{
  "head_dim": 32,
  "init_std_o": 0.0,
  "init_std_up": 0.0264,
  "lr_mult_up": 0.898,
  "decay_fraction": 0.564
}
MLP neurons of a small language model. Each row is named by its layer, matrix (gate and up: input weights) and neuron, and shows model dimensions 32-127. Each number is 500 + 50 x the weight over its row's rms, rounded and kept within 0 to 999. Numbers have three digits each. A neuron's up and down rows have the sign that makes its largest values positive.
After each neuron's rows, "fires in" lists the words (lower case) most often at its 100 highest values on Wikipedia text that the model never trained on.

L10.gate895:500492512503507470507514528442541496528445513503466523483436410526413500506477468520506451415541599445472496478572478432435512580482470478451532520540480428557573475593614440461469437540509542469450552539537418537523515472501531560495519383538510588474456544476469493476473615430521518493
L10.up895:448468414477494450599505496539427497496517468537486537488497491543572570514496451471548517453558450490506549464508456499498476433480468430498541551503583440478382511506616487513519558496477522559376512439523519569400594456521411509491563512441474520509471444574604414477532457510458440509
fires in: "and", "in", "college", "to", "street"

L4.gate1028:451542486518458511513497531572504532540403427532457541483440460528455509454518654522416500470527478546537636470483516598533530499468480463559507524471489494540608528502545512470500484516508503438477527494493552540623508628442434529458515487469588416491577415541485438470473395471475486405
L4.up1028:623538448471383638484532550501494529497475452603451469496442444414500507506525545419448495583473509572482571564368488447508494439424413530393551604485464491530492496467451474500468450503559576556454551438472505488526517601551459470441498495508498509455455511445540592464425529467369501498
fires in: "of", "to", "under", "research"

L8.gate449:533497475470460519403474525479478525508427524464503602445478415557477477464537469447502575455480523452462552503469484499503548474504551476487575432510603491501551460492467431521603474506549498541522460461425508467568486585603595540512698473528555542557524449520438383523505524391486524431
L8.up449:521518552479511597510526514519496507545488568439499575577563474557483454477512444460481558513535528616534464601482441598467484503600563543463591567492468507452492436560379502493454508537517489461477488467432533534463549440471604524579550461561508437471540479502555450459515483402441485523
fires in: "and", "a", "an", "keyboards", "giorgio", "key"

L8.gate1018:498580554431576451550550623524574576495477483500504551445464498528568521485525613442484457553512528513607418500569514510513444489411564486451447494530506475533516417456514454421438466455511486568460384392499480542515490495477451481514522459487405475573501529499529491575449508520468473522
L8.up1018:525521411483456492456447489570445557410576489568464547517522459493548482525596559574565561549496514429533459533560506468466534458505506521514466441610495525525466483506451478530443513453599482473467472508524589508394450431513495484567536542564424434558466538505518570472437525504427419570
fires in: "people", "children", "notes", "women", "area", "those"

L10.gate340:434527474521490568391563419468470546609574521556541571482459503471486440549501445453614643479541561560424503439503416444468437497471497481437510385535486394498541457426472557469440444457489468388444475517562493482543571579492546521491461517530488520351534507482517538495406491455449435530
L10.up340:407573432512414539537543478522489593575534432421411551452436599548480542576534420322564455462531491536588415472531461563490532435446501529514438489410484512465590372418496498543493429446591493515444559525528542497510487538562489472626509456480651466459547502476567414492586485612521475441
fires in: "of", "renamed", "defeated", "advanced", "finished", "to"

L3.gate219:494504522518478539496596619487572465427512581444485549457524439410476462506471591476511492473503461546532456423458480421501453541469532497486547473488538506524563456525521574453514509506548442466565406437579469528556532540541537530400538444503491502457503521531471361493496402479490450494
L3.up219:469463622585504518436484594583544446563464504561462507544525476483421413509460587405529548539457495494470481500491455575527594462485487557454448497498391457547464465423547448427359444519505505588527504373442494513504523493444478502489448514493449480475521493436483485451511503547408546552
fires in: "another", "even", "of", "retained", "evidence"

L5.gate1101:574528500460487544509500607497513627526480566549502484443492505478583482440526528493413445507505398436468505537537463474485429493496524533509516430547587469490451442593545445538503470405460460585504618428515506526513524513501465567483495519513400527597542496512510475419438546564469508550
L5.up1101:517441460552417483483459543538578570504491505487454572473580569472472535563569534483483432538477474438479520533443549470481485529443495456465530502452522460499437487489565529543511587516547535526492453539483502460471542426529512475485442465534443521433522528519436593575447464443564549517
fires in: "them", "these", "of", "two", "previous"

L8.gate889:530556473496534559493485578410572594519447489571434464563414492493454558448540437431469452518466505493448565527552516510507475567520508565488549433432429469535536553626442452479491488532524475538475507564639537523555535540413428560424538501478479553539473406472573562503487387465538419404
L8.up889:463588469501504522537541562469491495503482412630516505522394463449528409526484462455438479526472465511469525534504482468534567456482501444435509539438511463582492431513517552448510512515439539536455552539464492539485546506342427514462545517508538448451612510451484509444454538531551484463
fires in: "of", "paris", "into", "to"

L8.gate749:495432445545585576456593487529518394545478434458431519507362525473548451556533621489480517475455490465457591534513426465454524453470398496503577491473512437507464512521554514475474524576492443478465505566495453445488491569567511435488517536517625419616526542517533516426478457504508494536
L8.up749:491496537494529477507438497494439491488549479439462508434443532490525470435498524513542531544492535496507432489427430587525503502501463491493496551469491461466400442498487513467518415456454471614572445533539473507410552523546515554644462525579473487491478514521534555485489508481511553502
fires in: "at", "on", "near"

L10.gate695:492485511535473604511522525567576545454437472507543463451509531512495520459485545588520583451530488469374457505589408453469537554561408475593443543547562537507523521451572619507517467550495442502487594576574502524428502476586531439513530532485493446479442495545402514555481505469446487455
L10.up695:533495509504589457529462519520514490499457527447432485519556475509364495521518526475458526548577435534488450482551514545452482562406481440543479502479476551559457592430545440547511453561589478416482589544535515428535482480460579475588481457468461523487479457477530502474491498613446552521
fires in: "station", "building", "house", "stadium", "line", "church"

L3.gate673:585446526544595493367410526553466500443456505484560505562467466472465555490509587582531502494511439496568446473550484554543406507384493557489501459576510580524470488460441520459549585524502494606536432502511548467534591469493437555464499486446485530492420583551461450474424466411460466453
L3.up673:533452498577550502536471503550501564522423409525463520538427557501457473494470443465501437518420523444491471589497613580481523516482493508554440492563482531521460466484564464372559470507513490548476536452557499492553518475482526544459514518496479539464492518530468509454525444454510484510
fires in: "there", "another", "theatre", "away", "itself", "anomia"

L10.gate754:483536553425575448461484486511517386494549565557479528409485432449452540526569544513541408463492503344590462610470557476517515530493558538517548480487612483476474515584502486470470450490470525458566466494490474469472512480479604472458496502419464547594418469508518562442416572486464497561
L10.up754:491464555554405465496504498505519533560585515447534477497546526578455525449539397616480470449467434463498542471539518503562606545442497571470435548447550536562438515583469485474475538449474534424517530379419383527487579420503573434541513426467518566503482498434532550454509445515456425562
fires in: "two", "one", "three", "four", "first", "fourth"

L5.gate81:492475486558488437467533482592500629500448506397481547511466463431525525508492522542434497444475452510546524510464493507498414417404515422413532555558497430522490545498573509514538541465550443475520574514562501515451447557445480580481506517467548604545438488572455488380492545565496526447
L5.up81:432392537488397472488561538519451540473493509480365554493466526512407533555472542544464477529498481573502457530479440512552476537504498476313510466566466508514471434482529337460611479534548504581557437443476498507467512514559473590515478458486403496407603441464550542487421474511511451467
fires in: "total", "became", "winning", "million", "by", "to"

L8.gate1163:614517550466469483462459502455423428515478447505519516466503507471508515536534559489548445519451530470506496554488455546434483474489568430607494553622580655530502529437478606487502513526491466481486455495503597549517492435489454467537458499492500530494540561414555558496512485460407514496
L8.up1163:500547476419481441378556538610483409510491487548395550565536504529394538546425459562494580444531554620453611477483402480542489525462442502438451545479468546551472444474452529493465524522446543527455397491548474505595581521579534492549606506531470477447497462459569547515509411623384442612
fires in: "to", "not", "does", "helped"

L8.gate100:374466580527525493540441558389433484461488510474515570523507523496530497391516413441566515485494526531518526467577516470468524491513499563512560506472516572350484541521586517534454463587438464471465491604501500468550491547438539504530459529562465493621478543546461508503488505571431481527
L8.up100:529526519436409447444460575476411497581477544485556451594552500426588458539493506520545462440487533511494540393502523530461499518568534552540489423451510433462454488549441486482424487461456479444489530435608482597469591617428427493513524533506486454518522459511505477484472459448489571529
fires in: "to", "can", "may", "could", "patients"

L9.gate350:458567451500425390515458443494501470501341508642498492409471415532485542445454531561593483457514455460466538471526526643552516481608434610576583517467569586509462538510575522419506492480474459485456538444490507515493513415547533534441534472412478470507547504432560497460482584500536509521
L9.up350:474420530523419550537455428493449463575575485503510524503383498458449464414433557552449510434490454450477552515573425508552413519499521491494567440480548465463416341508470578438565554546458578474488441552475481519522467579567524469506485552471475541525451541458571443473535466537544491572
fires in: "second", "first", "place", "fourth", "third", "11th"

L5.gate735:497600472416539530501554532560526598492513470526497548544541498490474513508490565550617463580435494529517434406511497569478590468441554488538479504573483547505436465511498502561551458538533516550427587513527614565552544490372536586608485409476493513517462440501453519351482590418557586411
L5.up735:511452534423496487528531492436573532470533458450533527418483447484439532498503455486544382505456483506475548535575572542467620493460489512512508496553467532501486557433530474455531480403480516525499437550504468496427551592476504538444498536493475486459461616516347578507547546435472444480
fires in: "of", "business", "medical", "mountains", "mexico"

L5.gate136:419433490531521568445571501478489441505478442514478514527460424462401475551470511421501550469457548498434437492505436532518495519456517497441383562469606452546538553541563493536399481513484490576492439509555520506522519517398526475487546514488447535559497590453567470479389416466489500511
L5.up136:648544437463558492461445421478495428498477442490430541534460525561500530419465458477434472592460491552432526404570470535596597536437427513469473516508493486454450425575511469519456563469624514498579535477544462574505479481437478516495557405472557477530590388496461547512454390470494546585
fires in: "to", "for", "after", "episodes", "episode", "with"

L8.gate370:524546496485547424390431489524473499495544521522466551496599527441559490482492471528493510524521532517548535504518531557608507443424466541515437454540487562494554488508537429564510420470484465628525460477505570531508495563467478520448490581418559431459468517407438390479486504405511515513
L8.up370:524526504500587504470479545542456462551509475513495533490578476484519502563427408457452535520459565568564424531529535490511528507488564429608519476478604591483595398434431539573471438486501496599515509499541459582526506415523481507452549467452504528457487534396500486482523568514522612500
fires in: "where", "when", "which", "what"

L8.gate24:450588510567451493502524539591480484527471590480509456622602521492494528535500488440539553501458569482517572561483555476463558445590501573592519504508607560504504504445463546500475505507506477583619487529512496474542526500456568489547499479426593515463429498467466441500437514630433511565
L8.up24:551503490550506581540529472475517470536529453478544565566483536512463536433537413492423427575550453423412493449608392522618555565467557441446473439524509472482468526489465573524494517457516467445547543512493490585488488587506449492441554486461354514550492530406510482597524575499475547637
fires in: "with", "as", "after", "olympic", "having"

L5.gate241:495520549544496498489583485581509482512452483424571605598501569492520529522549465566480500595453564591496424569566533472428493484491507510561513515464513472561460427487492435404400505472496414562539527492421509498569501520524507554509548444449581476517547533506518539450522397508511384550
L5.up241:517443494556570503551463442499506460428480484463606513480478543558572517503526427471478512475451390437505526559481552469471483478364554408519502555544474510426498510489522439515543454496474452464458495408550444410515377472581555470525495554506496440515493510483533508488500506439447530575
fires in: "of", "considered", "software", "smaller"

L10.gate768:413607512503447601465499480451496413479506496499539540424494508563454536542585550393457521510482477564387453540486535577499487566508569592425487481503527528460487475601466448442521475454515469570442516527519485539471458466422461566514518528509521508508618524538467532581531573413536504528
L10.up768:416592508473507553523494506428472489436548533459580476583409510552474383456469592493505505416451557525515502504542511548527427594427502492548539600490505370494506500565524545528464459500516463491484457513464396494406547439552537440557523554466476613545585481474523575556466550402389540505
fires in: "a", "ever", "apps", "utc", "an"

L8.gate181:487465649465507432453451447490489523509484451536533551460444521487525516488505512468516536508565476357423564434454504532513446557539480513554663522426526495533391441496518572516471486524501493593520530488495499528553536567539482482468475563539584439579489564561481515563517554436486486570
L8.up181:417584540492554425512493485445508566491508481350398545548453532497521308496514429525524492477457505530516482498430488521446443492547444545507527470426457481506543475489523584455514483587502514534491511501490488526558530534439439539547464479529506472537513475514589540502502437503573463535
fires in: "of", "about", "and", "with", "or"

L10.gate79:511523556547502512536516483545474417387459629423505538503508469485513531542508512489448518530432522561550495506411525484416465507497434552501409475518437606513547496477421475492497506510488454500476570428443464535479535375455610519508481466505455556420549409499540524513503506504516473485
L10.up79:392523511576472498664492476532498530459497565380507571469454457520386521465529562462483567526498478600530626487479523455533484486484513631510556583557550489515380363522513533534547499497513507481447619574385424495643461488497539562571479401523543514468521443484530485504455555486552528478
fires in: "he", "a", "the", "california"

L9.gate1047:542482457532443427466491516483521452483483545537473505485461464452519510538512531456537523504460536450556488398485499497481559444460529507563479452454446463493550485472486470472492492477521541524516517494556459475520530561392476453554585474528511515486536482447565521519478536484517391587
L9.up1047:387546489413483520472531519438432461423516427397490569525582525587439407529551446479530496517581486512476592479518450564473530531565460523506567536531511515371451452544520355435595509458577489450535536550482494549411565527567510612557487471472457491423497490470472511378442533491526571493
fires in: "in", "for", "a", "on"

L5.gate172:511474481554489489537530568544535516438521545485576564467504507593430563527460454490537438397435436552444401518482442469519477467492526512513511481502485464480590360553502425518600408585507461419471461421464512520512506592529571550511488473488392440556484419498549540434426457510375522504
L5.up172:504534501402524479484479592457486634480473520452631487451581523556530462494473496459512454590588523515496523439517494463456551537480429447466596514530434572573412524435514524500451496495369499474519545506514511456582553493443485494561314478506446482541476452452451543563561543599514492493
fires in: "of", "river", "round"

L8.gate98:502491515442490461523439524434503488470480518494489484483564548473445461548534527448531498532455508542426493530468458435430456437444469551636485547529540596496516512448485517402525628415518494428497558547580538533510554460475482500547550469541452496532519457409549443529502512576561543523
L8.up98:560413547510467521460442418541485434512447562508410577556528456518470559483574506513537520474498556602465548511588415493511419524588589551525577585547589486545510457479425512540498520553539505490516462409519503558467573507470560545462506463555505566472487581598485463478421547485503456528
fires in: "to", "instead"

L10.gate342:495533458489541640514424511542588483534474540434482504486489507478483406514509490511452611438501493443461469467519485502495522515447498509498481455481443499500565579439501480493531439570454504560549543478567475524606488479489479493576531517454408373566602483448444525480534580403431544489
L10.up342:537513534554435510539558444590515563459520502576426563470450522449491545470517542512520513531432522545458587536419568558480482475542478553482463436426471594569480535472457519550445599503509536531497504442489560551528457626562425474462475492507404548528546489534502387457532448444447495474
fires in: "is", "even", "evidence", "event", "eventually"

L3.gate927:507485504510460573525475547489545484543461546437440540412551641468559454464447513527499473496512419395542530476501440546504427501433421520504493470476522516587521468462485576538455400483425494579542484452484489472476462612569482543446452580477565530494456579540583453599500512486470451514
L3.up927:450503512541513463472533478554492523552543451448504442465571395568623537519580497573466542507503480501494513568498562550509542534561529531480406484441534440525463400435509564467568555549536517585450583480563534496346457510439531510523488559436471432524562491472562481397505564512509474605
fires in: "on", "other", "olympic", "germany", "korea"

L8.gate1029:479471555483561498421500544496573522459490526485429572475554538514473478569542471509443420507390533468447608482486517572549447474530452455429548526486506545480544337518491495425464518479516499455559511456532552465547461365523520472509461597588509502479588550558507577563527451510482516512
L8.up1029:531491461379470516474570524490452409539533477500437569409487544465488526556519533524485577440483451419471473497494466491487518487537476521590501459525519536524513469530567553469489418482520484531493472577490602573547507470452568449465439476458490470453498552509431446544356424539572522499
fires in: "between", "the", "both", "across", "each"

L8.gate538:493515510501502492460466521349472444483428478533553541511517502462499534486425533460479494432560541515462586556459517466440515586529478514447553603512488575503521527637529582459508436469431462383544482564524478522486565546492478460482572509539431536488555505502564505536395521429514459532
L8.up538:493427496496390526485560490505454450496595504417447554610523403549391502535560499494531483528602568558480368489495538548523485490533482506502483588428576510429507375471494487465476423425489495537514377479576542519612501492604552501539523459528563434524578495464499462490494511594498448546
fires in: "to", "would"

L4.gate1189:467484527555455597342460559556469506605466434535558486516486412473459466435510556479509540498454525542497618527464495592450478497446510456506521498416542530631427450417458517474445500579560471563528442521550536438547505520563557557485542502453364452446471487419514534465579385488544586541
L4.up1189:382593489422510549499501475459549473486410538542534528553457602562440503486545412533492474562553537501401439586580560525512517431524462496487482500486439406496503460557524523550469562485538544474426573467509558463561392633475487552515568490515501405525476502463479586542438512423453481521
fires in: "of", "double", "to", "decided", "early", "different"

L5.gate192:526480556487491498545534451501525444567501491434576487528516497488412478520499501511595470543510452428469533493512476544605425529469488458450531493553457550448417529454468489476536506516544544500397473465528519418617501527457467525472546575452577516498514492542498482437456511561484442488
L5.up192:428440510490482488468450487529484516507469465562473520548437480499517526494577605400520454520510485396457530519409456500587482513433509568422520483505417527602474650577560481394554545564384490454444471534483503532543531504466543518563492534469502549542478495520618555470378482590573419594
fires in: "to", "took", "town", "top", "total"

L8.gate928:520368493480538522549548580519459431478477537603573500496555520526518562592419532512510559484513471467549469523574513515610556555448503494582514479559559476567513556539508486459480516547564493464374542528548465604599566527501592481358439456477413595541405441495380522458437525493455479505
L8.up928:585406481443487506538581510486505551415481487555468543549465457518482468448425525513543403488430612549525476509502460468573474591494541566394503525505527497539531456466443499481487525404560529450546379423496462522482450560518475517502503541515574534464451520492397568503549460526483421438
fires in: "during", "before", "began", "after", "to", "in"

L9.gate1088:449531530462527494472506525521461521543508368471490524479520536475496516433510516525462437482528549447473559500468470567491523566584495467527563483505490489530437475565439489517492514463578510530561546475570488632417514382516452544539637589456497467498473462442440519503472587499423459537
L9.up1088:482445474482401495516446519531456559432538520433573519554490467496459513516541491511556480416548546514474542408404588453460453431448522489399484540477583522535520580508489534493455504547432503470472496473488425438550527441589498405505588497576553398491512451576498510447558405463546512512
fires in: "and", "but", "or"

L5.gate414:581498456383616472489502537459502505482484514414579550535492606507539460502524499550525473432413503595630494588532522493490495540508386468488459468499516528434446500477432444420471544465513417504567593474476553504497445537540508477497498497442450534539546465580635478483397444590538423513
L5.up414:545502540470521547472601518512495496566419571510415480529585514458484566449558548508456416563520482513454547523466444469516480500461489512478399450465476511513371503443577520451485524508466466517546454562533524491492523521496456498387439503481511546526474518539595476550522344547536445503
fires in: "then", "they", "them", "considered", "already", "neighborhood"

L3.gate573:439480554551418522457565468426470502543490464510522493509458504396417405508569538490518474500451452473557474550529536535452472574449538460535527495577517462499385531464417538526468500540575567423465552425421541507485576573544461554481543482501417471441484431586509521539415518490468434471
L3.up573:546428498511498543494463473523580513487530384456506467671434497513538547524508524471498509506385435409503443585416477468491460637511540462433433501496511482527499549422475346454551471515489483534563489545518443523534552495595473475536513478541468523507448431555464473444440379491442464610
fires in: "began", "women", "million", "ft", "mall", "falling"

L10.gate1206:408529548493578472535502475443498560391472472521383515458524367491378480458568534441393404563517555569426599507500532429553477494449546505560550545505471590426533507416470399469475423558474480475446598467466478529462527529583563474487513438552469510500535405420482536495569502469530501554
L10.up1206:425461452596544495523458493624554518458473526514398476572479472504513443572588486509540460445510520472484527436524438492584438504464491565526436503388471556486395483672470555602518481553481474459479466560449489573500502445500476534533527427571464425558531424551607525513402436485585466503
fires in: "who", "they", "also", "he", "whole"

L8.gate324:554600547441506636535534458449579496524465493570521480467469463435499561506402537432474531521580470514520535508565468514506529574474526541501493607463485533466486471428481443472467433582578470603469386473535483491591552499431389482503440490482418501380531543422490519519429464523497558482
L8.up324:531510436488535549475476469458451489438508473584461497603507458461476437453512536440494472518549578521470464587492514499548533389499445529458483580459468431577576531423465502448492392548555479511417418542572559508519497509332340552531410425519471415481527508443553563523483442533525470495
fires in: "of", "into", "attended", "to", "entered"

L5.gate878:488511502465537550489564443560460484555428396459462528599522485487505506518541513469414477500465511410461470407566565532479563548496548474541499546508512401534568455497449487538552572512441462597615609553496552568434592498482518523549496476473477560515581498535534502433430380449526584469
L5.up878:509475507575534534521517378491504508517493542442461481437380459510555414582449513348441531557491479469522438531494427605560550545561514462522485468496503568488486449499502598579549608524422466494448521590516502598460530510488516512512508594533472515447548510595517434538457516548458535518
fires in: "by", "to", "vessels", "president", "jessica"

L10.gate987:625482522517394487577518507486486445528417442455507483525485486506468511480509544507481517556518453455445498503487531516440521523444513611473443598460496532490415563453466545413557428480565490563400532453572473523531583511545467501523417528471468461495534572383463507467341500490415492476
L10.up987:488485433533547559454465471508453512517569463529492456514377433455505482543438576601472374458412489533505500455541414447529500497535480513432458502477482483498483473429418531563469545495532512512512493571492478535583579402457474561418491546507449545370453455444542491484443540468385425543
fires in: "after", "during", "city", "to", "department"

L10.gate433:463473441549451479556498410639424520497466489566525535568464506494522515582551544469574368544465444445525443535463530453548405510493492509602499436536410502435469488504445561392531573402456481542477430474498509583524483520439511517556532538526608501491534433463484434481485486531436552554
L10.up433:595491455420468615527510531481549423551520457411469563560540441577634471493515390513488460480406460480501507567500466411581533459458494454563581498463551476533491492487465540417547475427517580499463570405502464510414509535536524480444480451499478514449503523502517556454470480400518431494
fires in: "by", "however", "2020", "because", "2024", "although"

L9.gate188:512531553546417435461465501458505445379411525461484462497493576449485462541454626411475502534561482435447457507453476437533442442415518545458507508480444435425436448494524449466523457543612482482524517547392456508505446571483534507518501545537542577461473474497533513527388503486478432617
L9.up188:489519502540475494539534457590520485542514461495477539540524484574496487585556485470403405445513468537464480524546498497513415543404502515477444467471498385563450510478524426497494516442517457538567503431561540542519554593494408521518431415545583592498496555479504622468505453447529546550
fires in: "mi", "m", "meters", "ft", "million", "sq"

L8.gate304:489548497470438541446470430461462417465447486539467460482603546535421554464454599475550488562510418526401561535497559557490511481550508508479504436414515510593593539505435452433553476418413529519543674440527491603563576456587434548459463477569430562473430516466484531491486455603498519533
L8.up304:513557472435540519515397457478449505455467493522418335448478515557502530449386578448473540506467457593498501458526497458515541534513472530448657464450482448522611480498395581462446477500570514444527441421568526547408511372491514521478457485525512510535459524490512538475494521474504582514
fires in: "with", "population", "within"

L8.gate515:558476482595564533531600534446475437561517558520514467459561460500533420474510505530568494529496458514492484513549497486487508459466451553529544604472503435521519537489467453462556478431510510419500541592512484556561550527423461469486421473523453434482525469476477505517472482533543446448
L8.up515:446542454541589473428605429436546454569417508569517446375468541518487444510470546458531417414431485533454528524543535512545525547497380537444585444476482579480585436539459459473576478500526501479509468531471533462453538504476541472445420463509469448463571406468492515517539518487573466457
fires in: "to", "around", "into", "throughout", "over", "up"

L8.gate565:520453487549588554462465473587552442579442480594567467481547564500486410509525631521556505473528581434496521467510535452436435490560419480423527556467549553519546504560484449477544488531478475417511591540563564476578519515457453522499478505466451457469487521395388455444484535481579467444
L8.up565:483592444487510523537577539512522486470513552550490400491561529548537510600494529410472372477499548491453507472569500499462468481469443566379509594449494559514460430504463490419505472588527490428399485455477454548534541508499469503533525524460481552543540596441468469524444545537541523399
fires in: "to", "into", "left", "throughout", "entered"

L5.gate611:461548486461490560444531495476447439407472419503504582539543439540554478453470493474448469561516521482543432487590425506487460495524450507466558472478593567508466505456534454424534481466557512413398585474484541413616500566508474526368514437525513552481467585549492506462530482489516460604
L5.up611:541458487577574520532482543490510497438484475515480474536568429539484547545430590441514518568497395542519590429538477470545516509496442474557397507528494378404426509571462512550495510550473465494575426524534477555531485569482501533492471571423518497537481405544488474573484417585485441477
fires in: "of", "and", "to"

L9.gate596:604482492508547490417484517416512472410379505495495454549497648572486614526467509482452450509445509492495497502519473449479483549520516593455493539504600390535432452418564516525466472599467498391481495556441491533425519542514511503477408494479557489568469588559419410604495483500482539511
L9.up596:499445416476450523566519428466616483585538451551555508518533512425461545557512516515495488458427561442503511522464493604408497450515452477528468559461527502529459498553512610440495518591501581420455480494564460519432481495489471441525482515517493480435506491454518507489496429566436485501
fires in: "may", "september", "january", "july"

L8.gate447:483459483424569559516447420485531534555470491496515471506527552529585491490483542608526435521431542501471494498471465432554453487456390524450459475371427481466382483562517517514561500544524489456542513486440621492583588471424531476478469482539511517440534564464519548413564562536521450509
L8.up447:517506499490506552543520515454503537517504384618441472561530506524519571556496540527465365452590496404473510532527468544461488504507452554503496516438424431478562483571456486447589477525415452472489497567498463507422453496438500535449490449490495561531489536501517466487503504565422590491
fires in: "through", "in", "throughout", "across", "of", "eastern"

L4.gate645:597503430453515504566505533374512475532454463468517508535467443526491472602493550512580405480494556480465421534454529460398469438532535558467453498457530544499435453561490460480493533582521513554593458458474509415417507518582547602506557560480456510490518490587483559587517537500438540510
L4.up645:501516533525481550491480595535503534545487437545576438492430428507441529514546512455515449471658464515402485502516516472473555524458468519406566402468547518499457508402592471481565553446513530475510554522544551473522518587438499452529490599525468464540443529533455569600398583435504505491
fires in: "of", "ketene", "range"

L8.gate896:590513487436617417587495576504434451502447510512588517496549515481501529522516595411441491459432558493485475497512505541519532398541482480587468567448549511546506442471593428508506439566550485430475535523462536488507479489461536389517419465560539546513534592485501550525456457463588438544
L8.up896:563541454468575517523521514501542552582526587528530502448535520515414495492512519467496488404532532479479506603502516501488532479493487421626456473526453406463493375432489521436424497504542463436519543452447519482360430482368528401447453556532414438474519460559546597594344534532543525531
fires in: "the", "most", "of", "both", "even", "especially"

L8.gate111:501561470525530501453527505430534482418428541537522514595460446504570530581538484486515530499601506452595479508455504473501450542540522412610457465519523533507583495580535474492472362608497468481435395492552471511445395505494476486497438506518534462543406546409477493479508486468453549437
L8.up111:504469546404493422489503492489483482596513546452371543431537475427443456562541544437470444590433474506569560497456536445505413566491531476512517481517439505472468500436546472449482409419459506409457474556405537466639429463517417461494463615484449398564519506600490498482579508502494477518
fires in: "the", "him", "to", "still", "later", "los"

L4.gate189:449535477518374453512480555488483507476450481561478558515541483490383494546433501530486384532571476576439554527460509501539487510451386390516520507583513486446512482511499491557491421511483459523485526550471470457432549422504420507409493446512500529455442512457522536586443445441495541513
L4.up189:559546464506402485522520516479530436473607490475486541497495573479446514522438487479584463537522531505447648534486444518486439536418532534465493501497489504518465463530458423532542448401448517511546488591481510546563514480399481471544561558542561556509466512497488471489468455522506533526
fires in: "the", "each", "series", "to", "introduced"

L3.gate718:537566508532442489478557503464525509475453461575532595470514567524513505533511508528514444504513479459486508447422479520551536546488465456452526449480458535476550484523506470432432539475472497479501598518490621523523557596474450583469437459505390471468497496576469504507519402446459542495
L3.up718:469578487490523600430554545518468589496493485558538502498543457521564461466468489547634490450588555501500473467446525506556489490510441557492532492462500546445549520505493422541542404416543500476463430544480488479544589581486531476515566519555570402491481574469423545551599468453541480438
fires in: "of", "several", "development", "developed", "natural"

L8.gate444:519498629503517405374572434518441538501535525475470464408534501470523467482502547465562509491477465458503482414507542544493457465551588531525516575444548490545490504532528550519544522361421445434426489469529484540634494522491450529512563504486545502480515451527504552528576525552469535479
L8.up444:512437537542534404441504379511416509496641490482505446470545471406544503490559563545493562543487474467525478457554551514569456457558521528516521497468560490415515527517517561470511573403348522505446395476533442457568513553467419485521537477553563431466470514548425512501634510599499508491
fires in: "no", "tournament", "training", "train", "to"

L10.gate1213:538534446472535523444450572375514446574438408502439494528444596522470500584494475480452450499518519505501473438434464455528474471436487484512558391508477461510456424458437460461447537549550483526535500467459458563487399503504502442348486508518468598474403538480484587508568570555493489537
L10.up1213:589475450413619566525520517420592381442506479483470458436484528515560470458524471512411505556543560481453495490532452509484549486510547571578468521565521575482496455529524416480512522569500475558533623492497504566504449478503430467541492545393453555508531551490459532535453454527417487420
fires in: "born", "of", "in", "gk", "fw"

L5.gate53:496531616479529559498451573541435435542403567461542495383580491458488534452574511428457498601513473465476392385500500509531524459507565494495546534500584498446437491525481478483474515459564507499383541527509496490516506463476556556506526467511435543513393451553491451544437471561529532522
L5.up53:642598489442588462464545554454526478512481478519404527456480473464572526407537474555488537503522503447441548511499499544505520484554471531540514557557518481500410500571541509516495478539502501537506517477585630536454604444536472581538622483551551516406512452482449518435511462479449482455
fires in: "which", "following", "for", "after", "with", "this"